{"n_layer": 8, "d_model": 640, "n_head": 5, "n_kv_head": 5, "head_dim": 128, "d_mlp": 1280, "vocab_size": 8192, "activation": "geglu", "norm": "rmsnorm", "norm_place": "peri", "norm_eps": 1e-05, "positions": "rope", "rope_base": 10000.0, "rope_fraction": 1.0, "qk_norm": false, "attn_scale": 0.0884, "bias": "none", "tie_embeddings": true, "parallel_block": false, "extras": ["capped logits"], "init": "trunc", "init_std_qkv": 0.0269, "init_std_o": 0.00672, "init_std_up": 0.0269, "init_std_down": 0.00475, "optimizer": "muon_variant", "lr": 0.00753, "lr_mult_o": 2.0, "lr_mult_down": 1.5, "lr_head": 0.0057, "grad_clip": 1.0, "warmup_steps": 200, "schedule": "cos", "final_lr_fraction": 0.0, "batch_tokens": 65536, "seq_len": 2048, "doc_mask": true, "train_tokens": 894400000, "steps": 13648, "dataset": "wikipedia_en"}
MLP neurons of a small language model. Each row is named by its layer, matrix (down: output weights) and neuron, and shows model dimensions 229-420. Each number is 128 + 24 x the weight over its row's rms, rounded and kept within 0 to 255. Numbers have three digits each. A neuron's up and down rows have the sign that makes its largest values positive.
A block is one neuron, or neurons of one layer that tend to fire together. After each block is what it responds to, as a language model described it from the Wikipedia text at the highest values.

L5.down55:112122159073139092110145111131135103110127131151113153136129107083117166118105125136106131137107117138110152102137088157108122140108098121137131126128131153134109175150128093124166076153129144119121126115118116076119131158115103120102143108154149116152098156110134078100163073108124138138136129094118143166110131143182156112134104128137090151156133142124123132173105131120127122127104135129086146154090144125112121130148120108133157148149088130094150120102159119125135111090162149154116134105113092127094161163134147138141092108125148127122114176139117152134088084117147122151
L5.down378:112150182119109103159152125167161162147153144152139124142154124130108098096120095159099125156142119086079116169105117123098137137092141133109162110103125148108197118144136152107143127150140121116062136127135116150133118093152116180143134148121131072105118112125131103104135098099122108092133068137129135139164153162152123139166085124145179136142120106097097125166113121103157115154104159132120147114150166095081081157128179133132137146113151147071136114149125113118132126106126154124128178115106128140095154139093096114124177083162180118145105124146128126145116128100132115117
L5.down969:113124150144122177153150094159135111144098165188160123098128120124136125100141108133124162168124138122137149129151133096156139151127131154136155117109109127114104152126126110177175143158146165152112132124125116127134133135163112082150114177151150115096116133077174085172187077095108092111130153108112153136123140128160086115109130132085136104128165147127139200140116124116126139157144152193166134140139143127119101116123165135072135120088137087100100129156131135140139140119159087207154106132081132126139119151131156111171151151136125132102118192170155126136158094125126155106
L5.down1184:149130134162120136077110126132140151097149143143129198120141098138139162129098110089162151096117116135133109134102102122133157138130127138137145105122124129118135152152146106133088101115079146135090111117108161159157138143135135099135146157132124080121109128136137137104097147135107062111142128098115101116116154096131089149133130110125151149129127154131117128114133145113099115154125111163160130157126149108138115081118101121144128146108086127143138158130066120171078096105127140122120127148173152175137143120119141109115121131176134087106120152100143112120129140097113162141
Responds to: The first token or an early piece of a surname right after a given name, in lists, tables, credits and prose, e.g. Russell, Ross(el), Paxt(on).

L3.down66:149089088138078151137160149124105142142117149118140159154147141132148147148151083106131116163096158130108119131124090103120151122166105161133119122106109133145112096151128086097146085126134096162118074113119113158134126113078097095184156158136076151124119095158152116207128139110180106103142093133128154143126136145105061141145110121141108098135126144114109132137145133112130114148105135158126156154103153113126115091153149137112118149099094157168098116130122100148108116119149138159129153148107174136128145124133136118143137113136076066132116138202148106120138182156108153111
L3.down139:117127121111142074115140134128143141142141123111106128119143121085133161127111092153119135107120111120140103145116117115123115110163116133093130124165145106140161138161115119129109120132115122096140115121095118092098116136144137097166094139086133120130113159090132130140127137130172149119159125114127116138163079105154113066099159149136111123126113150147111093133168144086118112121109084172131134113125086125072123104139136115114136130073121139160165128120105134087126155143101158099095115123143175157121128123100109143122140173132135140181144107139122172137167176133107102179
L3.down360:143165084152160143076110102111150165129143156125107106106145138097158171142072116173085128086121168140112145090150117118104125111100118155087078130116143106145119117146141114104136132121148108153094098117148138117169130085108138154125158176072110181128125151134121122123137083115139144087149119153085171130151106180105110105132143147141158112140120112116137150116117148120107138124126162126102100152151149168118143090127161156115156106123144114093118111122128102073102122115107097138078136121155140137110136133121153105152122149190158110152170136125131130147143158126114137101
L3.down554:111106118158104152155076116118090141118133102112136117164095109102115142160111135091134181135124099155119138153124115107178162150135113150146119127138135138126125114114125093105111117124155170095113131109111118111124152138144152095136126113149136070153122126117135149113102122146143103118100128116151112164123165179130117138152189118125166133158160129100136143125165140141083127098100135105115089130138102125175122112102113083154096152113150131104104167112112150107127123110122116123119115068123118110150120132137087145156109121122157146110093101122122131103139089137087114141
L3.down733:097158113182156132132135087157149154163124114115102105132122138105148181131137083131127095143094191146107143103130112125123138151154131134125147125156131141140158120160114133141123123151141143090107090099118137120122173141135160133116148150112130114115130101153102130153109102118161146155133096126162123099144138141106110106114141128137126145136115075077148114142168108090145096120109127156095145084147100146133135132089105144119161074089116110139138128134138155103125082141122149137146141114138139115147148121145105129149114134154185140137145089162152110109112104186130159153
L3.down1017:115115121107124109117087118124124141113136107154143148142102159133165169101112134107144138110143120111124137164139154096107149071119113129111123114120125110122155132144109128098134136111190078120038132111144126136140142154048087191093119188098131121131091164134125083120104151094127099100143095114111113153141122166149160165115145130118117120143105125136136160110158133114122125134117115138107091138135114103124074090118143131116133109139142124157153113110151108087108112116138093154136117131146141135127129070108142072133124141158101140137163143176136122129102151113120129129
L3.down1089:120127121144135147108121111115137124101139141116128182073083077109114106138119140106154163135106119152105101105149169206136181119128150181159128116112119093122130095104120119113146126097097162112146109145143128138107124114161120142145142121097096111108139087159112097106130144108137132159120114107106169136084121114137123076095107115158096163125180158141114131106102110165137170073097142093124099116123103129123117212143166124117118163092127130148142144106131155143108141135117146102070140108152102082126146148146132149113118130121139148135103151142169147123157139166134145133
L3.down1260:141160065122133151077180156150155134146169147129178101132182166135140145160174096120111093080146154136118099123106138134139113173115093148152147087122137149130078130112114107177072120148129133076153154128123119138144088150180159130102123151156121089136159087134146119177100119104138146136134153135124115151136119112128107068097088107120121134135131120131105124138152121157131133134141131149108165135141158105093114130174153105136147127123124116125106124079141087143171132149143160104138147100143125127131137097106102098100152116094136147126141106173085141129136145120144139091
Responds to: Token ending a person's first name or starting the surname in full names, especially in lists and tables, e.g. Natali-e, John Smith, Andrzej Kra-.

L4.down287:116137139140145120116109111175154159127145163134110111129129158168150080111104149136125074135154123148133123144128134140147147152098162092095123146091143162164125107143101150134106149124117120094151114119139107077150139139109137124170144144162105135147120143095122134153109189130139127118132145127127102182122119116115161148159142090145122123169105177131128109126113182107135099130180187172149158112145133120138137138115106105152173122085121085132103121122130205162118113125118096100109143146093138148117114145154156122131128118108088115094121132107142104099124088104105100129
L4.down1258:132129135127159157154127139144108103124141117154085082170112126138126117116102118120119125110127137132155107125146093126103138085122116131112121143160124183132175098092122126123160161117126137122140102143123130118082135083133134116105113117107119096091066133092137154156120092098139079147098183147124093127096115114130159136125114127107118108124105123111115137160122133162133137120171165173129144116138159126103102143130094144127105189114141122095143120089078156117116130135092138138121165138115064147093154141119093132119124117149140089093144103123100102096114123114147094153
Responds to: Closing pipe or line break at the end of a row in dense numeric Wikipedia tables, such as sports stats, race results and vote tallies.

L5.down549:112167086154137143127095114114173121143102135120137112144151130154102120117100130096116103139101137154119172094119136133126148095155114124163128105142154138150080165103156150134120137113108177091116124173136161120147180138103144160143159120168133094103176099106133130131133133096132177064123116085131146120140149084110243161136103126149144126148081104134126136088111118115119145114145107125124128147119118089135090075140129123127105101101128107147135106117087122121104139167126128166191121099138112112142161129180125104093110123115148139149113168099152118085115125088122107119
L5.down859:114091102107115123105081124151104144169127112133136113137116126144124083135109140119123139101151123112110117130158143128153120137102103134118184115176150123138128072099134141106117106157127161099139074118114132129104128126131145130124092168110152167112131096120131107123112125113125128113115129146099161161090155088115114100095116122121119143139152104122111117134101110106126104155142076109172099151092169152143115136129115186090122112104151139146121108103156099142134104171111134135057114121133139113093113098114156120141153117116122123177140118136092112112161114132101124095
L5.down1096:135106145152126112125121113138137114132110126162154108130118146132135145148104168135144132130102149128116155103107116133140127130108093125163126134116116123131169100129154089135127122124095141164110154150124162113122160133154126180114131126109087132156120124142107137097160108109150141131131152140098129147112119120158115106137151105103136111143095127166114092141130153139174134094104117119158143084147171111109131176142179096182127104096118138151113079166141093144085131123154090113142104106129142131137119104149121144145099140131135143117141160105149124129116135107121129092
L5.down1178:118130102171091130109150135135119069101109128107148108131158139084123173129067162110154118111103175151145112109120138112168120125133113150126114103132180068120116124161077114125149151131084156150159129136156145130109102172139159101166117123136114096166133136142149125113141086133157160159156114146142145138145104108169155129118143111141109123072193140098124120135141120115176172175133136148102099128139123109168140121108128122148121146180123106132103089150147091134147094113087095144149116054137202132095102115146106153135118092169139127122055153121077118156159127125107124121
Responds to: The word "and" joining nouns, list items or clauses, often after a comma, e.g. "obstetrics and gynecology", "visited ruins here and described".

L3.down79:119122159156127107116145117136157155109122105135137111116142094112125142138093121134161112177098120155151144090087109111142125114128128086122144098124088102127127127168167132142141109145154107162119111085131140128125142153118147089144097123114130082105111139112117119125101123094127150173121101100172141104167089127130135099133135135138142108109126111139119100172133166107138120118130130121128104111129088147111148138159111142163134129129122175088142146131062172126147129140129149104145105141166124133106078152131144144082180174056110179115161149139155126132089109129099113128
L3.down314:116171136149134136155119133156132093139125121119098117116124147121116112095119131156167083139151124166126127076133119108163181157160140117126146138126130120121161135140115142154116103118116103142165117139158180125134091137118116095137111135092150126113128140146116113110114128095108093159125106066113170151122128114129143112147102140126077158161119091114087130152136071116138128125111143126112101114158108129153080134151163175178176164102086157106162150114141124131176174105125177134093095141118133120145118104109100143201137148120174125120149173124164171146129143167101136140
L3.down416:122158152130143147112070140122123135092110160178128122133126136120122112102109110138140168107156110142108092158159132142106105127095096116118105138115078109155164140149144163159124103136110086141112132176155151135140130121140145082083136141086144160156105091111147147127099079132117126163164106132119130113121172132108117117134106188100187128150128114123149143175131129148117101128138191122109119112146091111158118086088111113089164146155128122162116165094125129137148115122089168116119125172154091142109115146111084143134138105104124122107109145135126128156130114109173161097
L3.down603:146120117149091126114113163121151142116079107177135126123126154168133089091080114138142095090130135133199107127115096152127154150129063117146145100184129149129140107158147138136130073120141124137094126131121114145115116105143139126168143096138131109139139160101171090113148142130105114155153145104170113152127080124101144122088141143127126118125139088102108134121089098138161118146173155114182121151119105075164133111096100071117149123132164084138101147113118133140130126107109143159104140131127118107155134144135138084165118113113111124136145178169127135125144124091120128111
L3.down837:136151156152136112123096152158157091149159121135177134119142134118135146120110121131114115102152130129135126130159122111147118123165098148126142131110106101127106115142106126154140103123087128128142150112141140134104140142123163156086081117146206112132149126130120115110163136141143150195121146074078120116157124142112131134131114171126140131152112111132142112123147094113115105119149108102118115135148134135155141168126113119131141111176151167155082170129095142122140102121122133103150104134159104118138128130145111105128155124133126147168146150140137110162133112068093074147
L3.down866:125118134174163118151138105149155122124128148160150142114145095137122160124099079121112131102163099123133105144133118125112153088118093129110149148145134113163112153079077125143101122129095103117086148106175116155113101208104125116123157097111121095133136116121174119102150171168116145109141081092112107129128119160151096136159105127097121110139127120165141112053152138122124106119186125111105154146104124126164154129127095129109135125132114162139156127133080104119147132144128103137146147124111106137143126168127149118130096060115125109134095103103151121093141123102143113140
L3.down1153:133179125170137124170151092132129108123150135106145131119154163117100168096110083147110152077148111093114162108150120106098157129125153106136138071109139143098102156172131157198129132165114070156127121150132126111075118136158153150137170142107126147156149143169169151174107115130170114146118106134121154111127143106128159092134137149152118118142114112164140130130142120154130124149152117107116165098170141150147107100094075135112158096145094116146117100125100116118150109107124134143147140100117139140135107148117118159134167112128120112098115119095143109140139149106113141078
L3.down1163:109125103132113157158075125132093121061130129090114133129164122154129121124135126111162112099152140109143156123115176156101161164118163126117170118188102116143142165099115111155133140153144145158070123134113157152130157108113163116103120094100115087102147125110109150122122102123122132173156142126203129127156107105150122122118138148108148134175064136098140145115160122135120075138140120152128153120148114125153148133123074148122147134131090130140121146096112113073145117101126175135114147149169098140127120110143110144087166139092164099131127115144150132112119165110131124167
Responds to: Pipe separators and final cells at the end of rows in Wikipedia tables, just before the line break, as in stats, climate and racing results tables.

L3.down236:121126121150139139091097106089153145109116129140101176126149141119113193123146147079103145131146159122148141084141124146127158146080131144161127111142160136138087092117123159130138153116106128091158176095088131112139133132116136121150153129147110125133064142177122109125094111117087123146134145062124127100136083145132116107138132161154110097114150080127120157101122155151101124095125117118137116169155096124141109112121148134098126121089117136140095087136147153137145134141144111130109127173113091119131102123132121135151123156119114098111169120137163144095139164077115118129
L3.down324:149166137088202181143098094141168083150106182104106108129083130155163134103129098131127095110095153146142071129114104110104136144140167112099146112160116154138154126139138176137123143126108129141102115115111158110129134140082132141108160130135187146125111137094123142102156108110096121109099139100125142147137115108150094152148098153155098109150136123166132111173095126148121146155174153173179116178141114109158140121135115118136114149057175163138157130159142127152156083114124113109148127129110091137157065093132156107150136120120114154149129120103148095142138074091178100109
L3.down345:088122162125113111144131148132096110127107172103125129139119112158144118134148151151132107170123151171192104134143117149132130124079072131125162149124119186140141135129131119095089171133117107123082103100105128107151141135146086144130103140149138149132111136100084124165133124148112114096088142123122111128115131132139131144126133149127128124177153136102137104120108111145134128095122120071120130133141154127101113139074126123167115180146124144138082159132127124115058109171155106123138127146145127135135102113139143131114106104104128158094134154138153168128164123092144173130
L3.down364:089122146157168133101114136138102088122096126148126155141131111098137096130109181117107103117100119102142151129110158159126134101109150167156167163150174133171128129111133129125119174061190091121096136135131140115167119104144059123110114152169130121135138160110118152120131132134149098141125111103140129107188150157163165104113139118162154149121143135109160142132119135165191138148119124097111127158095130120125144142171130113145138099144170098161103122155143115113118135160110145108138124145143127144114122102173116154136112083112128160133146145126117156088136141107147099151
L3.down545:151154167150167138146134104126134174121155134158152083140090132123189159102137139100128124128111115148125144112160134143139148155146164095145124132127124102093092124110157107104114123112144144119114141142135106137086087098132123136140110148125066143150105167151099100140168114120113079154116127089129146116146145141109119109141096138110122159100109078139140098156104132137083182104089053153135137151121134165149128118149135124111086120110135129132070140148149165171126099159158115147110085122166115096111122145152143155124116097103155118088105109170138132085127158104123116113
L3.down907:153078106100138157142097112159133169137137178138113126109174144149159096082118105107113109109115150145125092132140142104153118143116151157125165149127134162149148129144117126099128130105153152094137112133129137124121079110143090117103110136120133123086152154120173095100089110095147141132111152133126114082110139128103137132147118147121140127136117137143155105107117147184142195123115123116134092149110119094124103164140142110149152151106131161145154079130110113128143151125100126137102086153059140099142139094123101115169121131056117155143106118154107132109112083129104113126
L3.down1094:117144072107114138112137129106114136130122156168110110096096142141170128091104140134127130126142137078151118147103154151143083129110116090153109137118126123126141123113152122131121155142149101103133076146135155139116164129107093122172120145090105110125143107117128123135122098137131171164139133109089129117106169128134119133128144100140108132101085122120168097098140127133128140118104138124127176126175166134110124112135132154158141132099117112153103110088097167139121093162136127164129161129093078090126098127143137133167083107126123118105114174112123116108136099144172141153
L3.down1271:136133124169166177145075134141113159108133105162133135128081139122136123090109085135123102092134120135126103095165133142125132146096144171132150106162124137124090096116132100126148169098067138140119155124087115130128117142118147126141138167155102141132120145080084114150102137140109133087101126102133128115157083115140111150139137164155163147138121117143108066145120126166114128147129123118124132143130146141105154122143112155118149116140082158168111117090134148142143127127191116110156162150131123045124101139092071121169136108124137137186119100114118149059160133149107124151
Responds to: Capitalized first word-piece of a proper name, often a place or person, after a preposition or comma, like At(hens), Const(antine), Po(mpey).

L4.down673:157111143094086129128115142141136136150096143104141194117132083127139134110100086105164122095142112124153168168101119120108109134134113093164136114093185112154119103153110141121135145148094126102096116104124128116154100168120090110141135162104088142116124116101178131126140145119123141109134116142113116086132121128157108129109135122095142130163127176123117146127138107109102111126105141166143121167117142147112117122147084089104097153142111134137098112133118104103140083146151088147114125120094123117147145128143092116171150185136147119138121098135094122088152139153194142157
L4.down937:106126099128101153120150124148134118143142144103090179128152126153142170133096111126141134103138113134143133164122118103164184110130112105106175125120157131175116097150140149144107116142155142137084114114125130150133117183119107124127159180117149157137119135146130087152075118132139067090145132129107147113124157136120150156103137131104121115120157139121104163156181130114099102131126106163131129178113137119112134062114113132082144122110116142140104105099120114122082132110140078165116082124125171155131108166098148096142127146125168076100126132171150119131163134099129143124
Responds to: First word-piece of a person's surname right after their given name, in lists, credits and prose, e.g. Mc in McSally, Holl in Hollande, Far in Farrell.

L5.down175:113184101101164160127131120163171122132135110123123151134141151131067145116142129107094174143106114128148107117127206108121159108150127131111084153144164117131134054096096145116122135149109124112102141098152115087097117158133142118136134106161133131155164129120137130097163127134144149116129146130134149124156098133136125156160101128121159133151112102128133155157165124109164122171136126143154135100157138133103143128154149155149118122130117176144082155132115088092125122143112104099130137121152112131120085122158155080177123098152107086130160112138088124116147142185108152151
L5.down470:131150137144151124123181120132085125116141140145141119156133137107143128118167080142116137119092129153157131151117104087123110166152132141112167158145139154162161134101137123116101189150094100088083112139126156143186107135173095133119116104144115135103162127154112129142147187097125121147113136088115126132150128142176152158143092108150178120148159120204115126134150114108165136163110170131090100140096144111142129106108110085148100086114168154140148170130124128162127129055112107124116132127106106126135093097174078094159126118090130138090167143127106155140152141153134137136
L5.down878:103130082152100130137111110126151119122171117167112176132160159158160118123124110092150138116137128181135156131152118139093182116153134115127116163106083147145108164113089145144113093140149148121119130148139143161119131132100133114143154092127134124121148121141135160124126152094103117127132120114129101145141094125113079163129138116128163144173124135146120108123175165140111101104142139177141161160134128097136121133138118099131173146111134160139149115151179115121139135131140114120118121194159132111130083110111164158159133118127154141112109149092120085147118166082114129105
L5.down993:109122097094141173149113076160106114136123151063153091142096113148132112086150138110114154136144147119146139121143128150171085108167096127123127141135165125171153136151126117145127168122134167107147152129105131125109103110162141100158125116137166117155126139065138137166149120144141122141118100137084109129115111183152115110098121100138113164179105119121143131054145137138091111066123104142116148115137104079120122108149098161116128107136155104162099122097109125082143156177113103145131098149159124115105135139140105150137169118169139120134099140162137162123161180120123144138
Responds to: Word pieces inside capitalized multi-word names, titles and terms, e.g. Cultural Revolution, New Age, Space Launch Complex, Middle Jurassic, Spanish.

L5.down80:148157093111140115130131093120150111123129130136109162136126137082177151132098094128139178103128128115128101129095144127149156137110097143117120157114112129134179153135149133122099127174132117118126089132163152120122128158096170144128114083144165142154146133119157083157121126121144141144129142145154106153124128135154185078111093172123102124121124164123152142156094167115133123131145093096108082132114147133109098126132139140134141112182126066104149094144144109132174098108144094124126161131173124107158141132104105109126147125155109113109118136108128124107125123130128133166
L5.down360:130114113095167107111129137091109083147090091128093140132102138148144110085112126077122148124094070135117152128103169141122082148109153125092100143123087115132153181157147133104115135129129164139152084114150126133123124122147204113118178129133157154136172122143110139143131135129150138113121148156149122125148133111142146108164116116132139149127143155135113136134118132116131101110187108114143177129115117158115124163141151146159140113140107143113116095107131101106121091126117125102122123130150118178141080142119116135110128138129127133170134140135099107106114159132102115154
L5.down943:102121116142106129153156109112103147149125114132114120123172084137122148122132121095151150154140124058129166118099144093148158104106166079111142150161134136160144097158150116141145113132108122127188140139154125112116127112126128138144142139168106126140184134168091126154083138170117110137128121100133156155138116121137177103101132110115081098080102116143123149138127083098131071128130140112149130133134141112120104130140180110137110154141140157108133146136140141140113129155162103153121108157157146146120126119106154093117152097133099127096133125125122170106120129118150095125
L5.down1246:162096137117143132130140079182136131112099118127104110135134134146146126135119138145157093132126142152095089127070104122147078124129129145135143126105072078106124142088146127124160135113108093157170096076144169140113157136139146106107135140128136109163130160101118122131134106160120149150077160166124146073088102103092106147115144140116169116120106172153125179154098134103137141132174140150138146102147131150122119137170137148150136130102144135122106103176128157177182102171140148136132161143124147094181127122157126107126142122105141144108161147116162108132131142158148110097
Responds to: The closing pipe at the end of a wiki table row, just before a line break, as in "Kunstmuseum Basel |" or "Honda |"; weakly, nationality words like American after "was an".

L3.down43:125127113133185131117124141148150113120147125084089112150143134083105121125120124168137111086110104143118132146123117112168147119108161106099148110124097143142096130129099138156132089143133135119114094120088142172174136137104139117104152142100138147163156197137162145140143147153135131132095112110138135136149111162130159114076094123109106142120136158104156168115130153172087150145138098152150140113120126115129117091152137154161124145140145127165132140117125155142093135155142177096135093110155131154130174170100131157107124151134122096123112098093133114158163148118124134171
L3.down206:167123139157135142138120128173130134123105112126114120117127090185151172129116142110127135156144114107072109126157134121151172123149150109127186117102075151150170185128169142150123134113141152120120115084114112177134169172118133088152123143149154145164155133150120145120173131148191124119116143121112185133145138104120152126155120130102113138154145160122129134126151120129148098122159104133109082110090157135166153124110131153163075115123166113155147080134130130097129164112137147150134150137163159158126145130168123156120124119118137100130093110190147114111147129123130121150
L3.down336:144129152097154133136133106134138161126136155111169143133147077122132126088087149111109050187105151123141122141084087092106143145117045120108112154144175115124150153102110151126105165101102119117120104126171110130135124101125092170158118129100149187127165121141103124136157141093116148140147128108133140102131109119104173137165126122095108146119091090074165155117120136119120148149178137166148103117155109089110114124140105086134133133104084118143143112120120153147111131119151137136130130099145165164160149166095113116132149154122165157133198121095106140154117150135112130146
L3.down451:110142175171125107113135137153169135155150116158127155150084102120119159130104127186097088113087098139099165087115136118118151124129153166137121156167130133102121105132169149125127134162107154119148103128138129137129136146107152125135132118117128141123149128134092154109154147079162119138095125113083182145091148128098192126078143140097152132117108105109081116164101116106140094095194086133097146134142172110134121138110109162103105107116087118132118108116152146140164108157116127125160197150159128173120149118172095091129112121140171113103119123176150114115146114126113096130
L3.down622:101135105150167085139149118120124147106129075150134097161119139134078116135117140158085132126131119124143123161122106113103165090114093155085167105091170160136114151148119071112087109110141107146122143112100110131120152124131175089158163124143148078137127069150139092136133131161186139131138157128129152114139147131104095101111073149119115133115149120132124147131091078129135125075169160063153105114128128101149136108100131163108093112143125144168168138101138140121181126129132146167126110120130099116145122138140095129116139133125145071093077100145172143147146158103111170166
L3.down737:128063120107125086150149121078142113150142125125127151150107121162124112133130127112087145082143128109094098136103129119118114108148151135115165129105107135093175176112121162143138122078158130119134108099119146155154125116126134141130149106081128111107124142112141127130116098137153142144107151143151121115096111140144100167131131131121117186137111130136131153110115148117158136131176124142151169121137134105116119101130143179110178101134147146135175123081154114101137126104153149163118096136119098105151083159105100077129149101140138114070094139115115094123093224151144159113
L3.down870:154121103150183127105149112048151090084101121108102149142091131115142121133101165118128126088104158138172127084106119120144068123084144148110140127161129095166144129155125152135155131120130143106137079150107144105143158121137132157175103154110113092133092148122122175137152111102177137142166120097118159121092145163109117138134145104121149141144127109117129120208142140104136132166164125154154136110117127105154122109093111115156149121126115120103129133130136125169111161169123171144118120132124145140136100176132098104163152121119133155122175129143149126125083123120118130071
L3.down970:181118122160156124127160115111174078108137153127133164139104204132092112131164126123159135116146110167110127134121164087142137126141108125128113204124141078098135112098123117126083136110115149116144114171175100109159112155145129147138147140153115120133134121108129164109116123167140117128145106086124115232153144138138121142139118117121097131159125136121118121150116132125135084123134104144114109092116111100119115152110119113110115203128151161121081152097127137129082134090121175120144136142164176145154129107146115093151148144118114109129137156091082116160131140132108154102
Responds to: Fires on "and", "or", "&" or the comma placed after a list item, and on plural endings of list nouns, as in "costumes and effects", "data, insights and".

L4.down36:134145120152093099143138143108108168122122133142102183159101108115121112140146138119093081102087105125126114153133117097169110117159178136092159137151149143116065129134118127086164112107166125074120112106145097125131122084108080131117083078126135113162093103142167094123128127169125129108140142159119141132103116127111137123142113119147134120142143132137155103137117139115148155102156136103114153172126109143143100094128137096116110191129129122059147146149115128127150182105176124165112084146095126156123127128125140114135158144143149156147104114097154127156153147114138131181
L4.down1128:117136114130139103154129146156158103140115170164160135102083135142163118145117130058136112112137121115128123156123093137105135155090118129109140114122092127109070100132164156126155142102157100124140114122111121167102126069117068120129084129144154150112146124105140122137180108132127084138096102126115123097128104111154137142173128180152123113075135140135100113135144113155157159095119120122147118156140124105109093164136153111135086095109139151118095131107132113104134124109147161109173146107135180106095108101129149149115164119120134155150140081164129147147151144083108141136
Responds to: First word-piece of a proper name (person, place, team) mid-sentence after a function word or comma, such as X(avier), Ak(hurst), Wi(gan).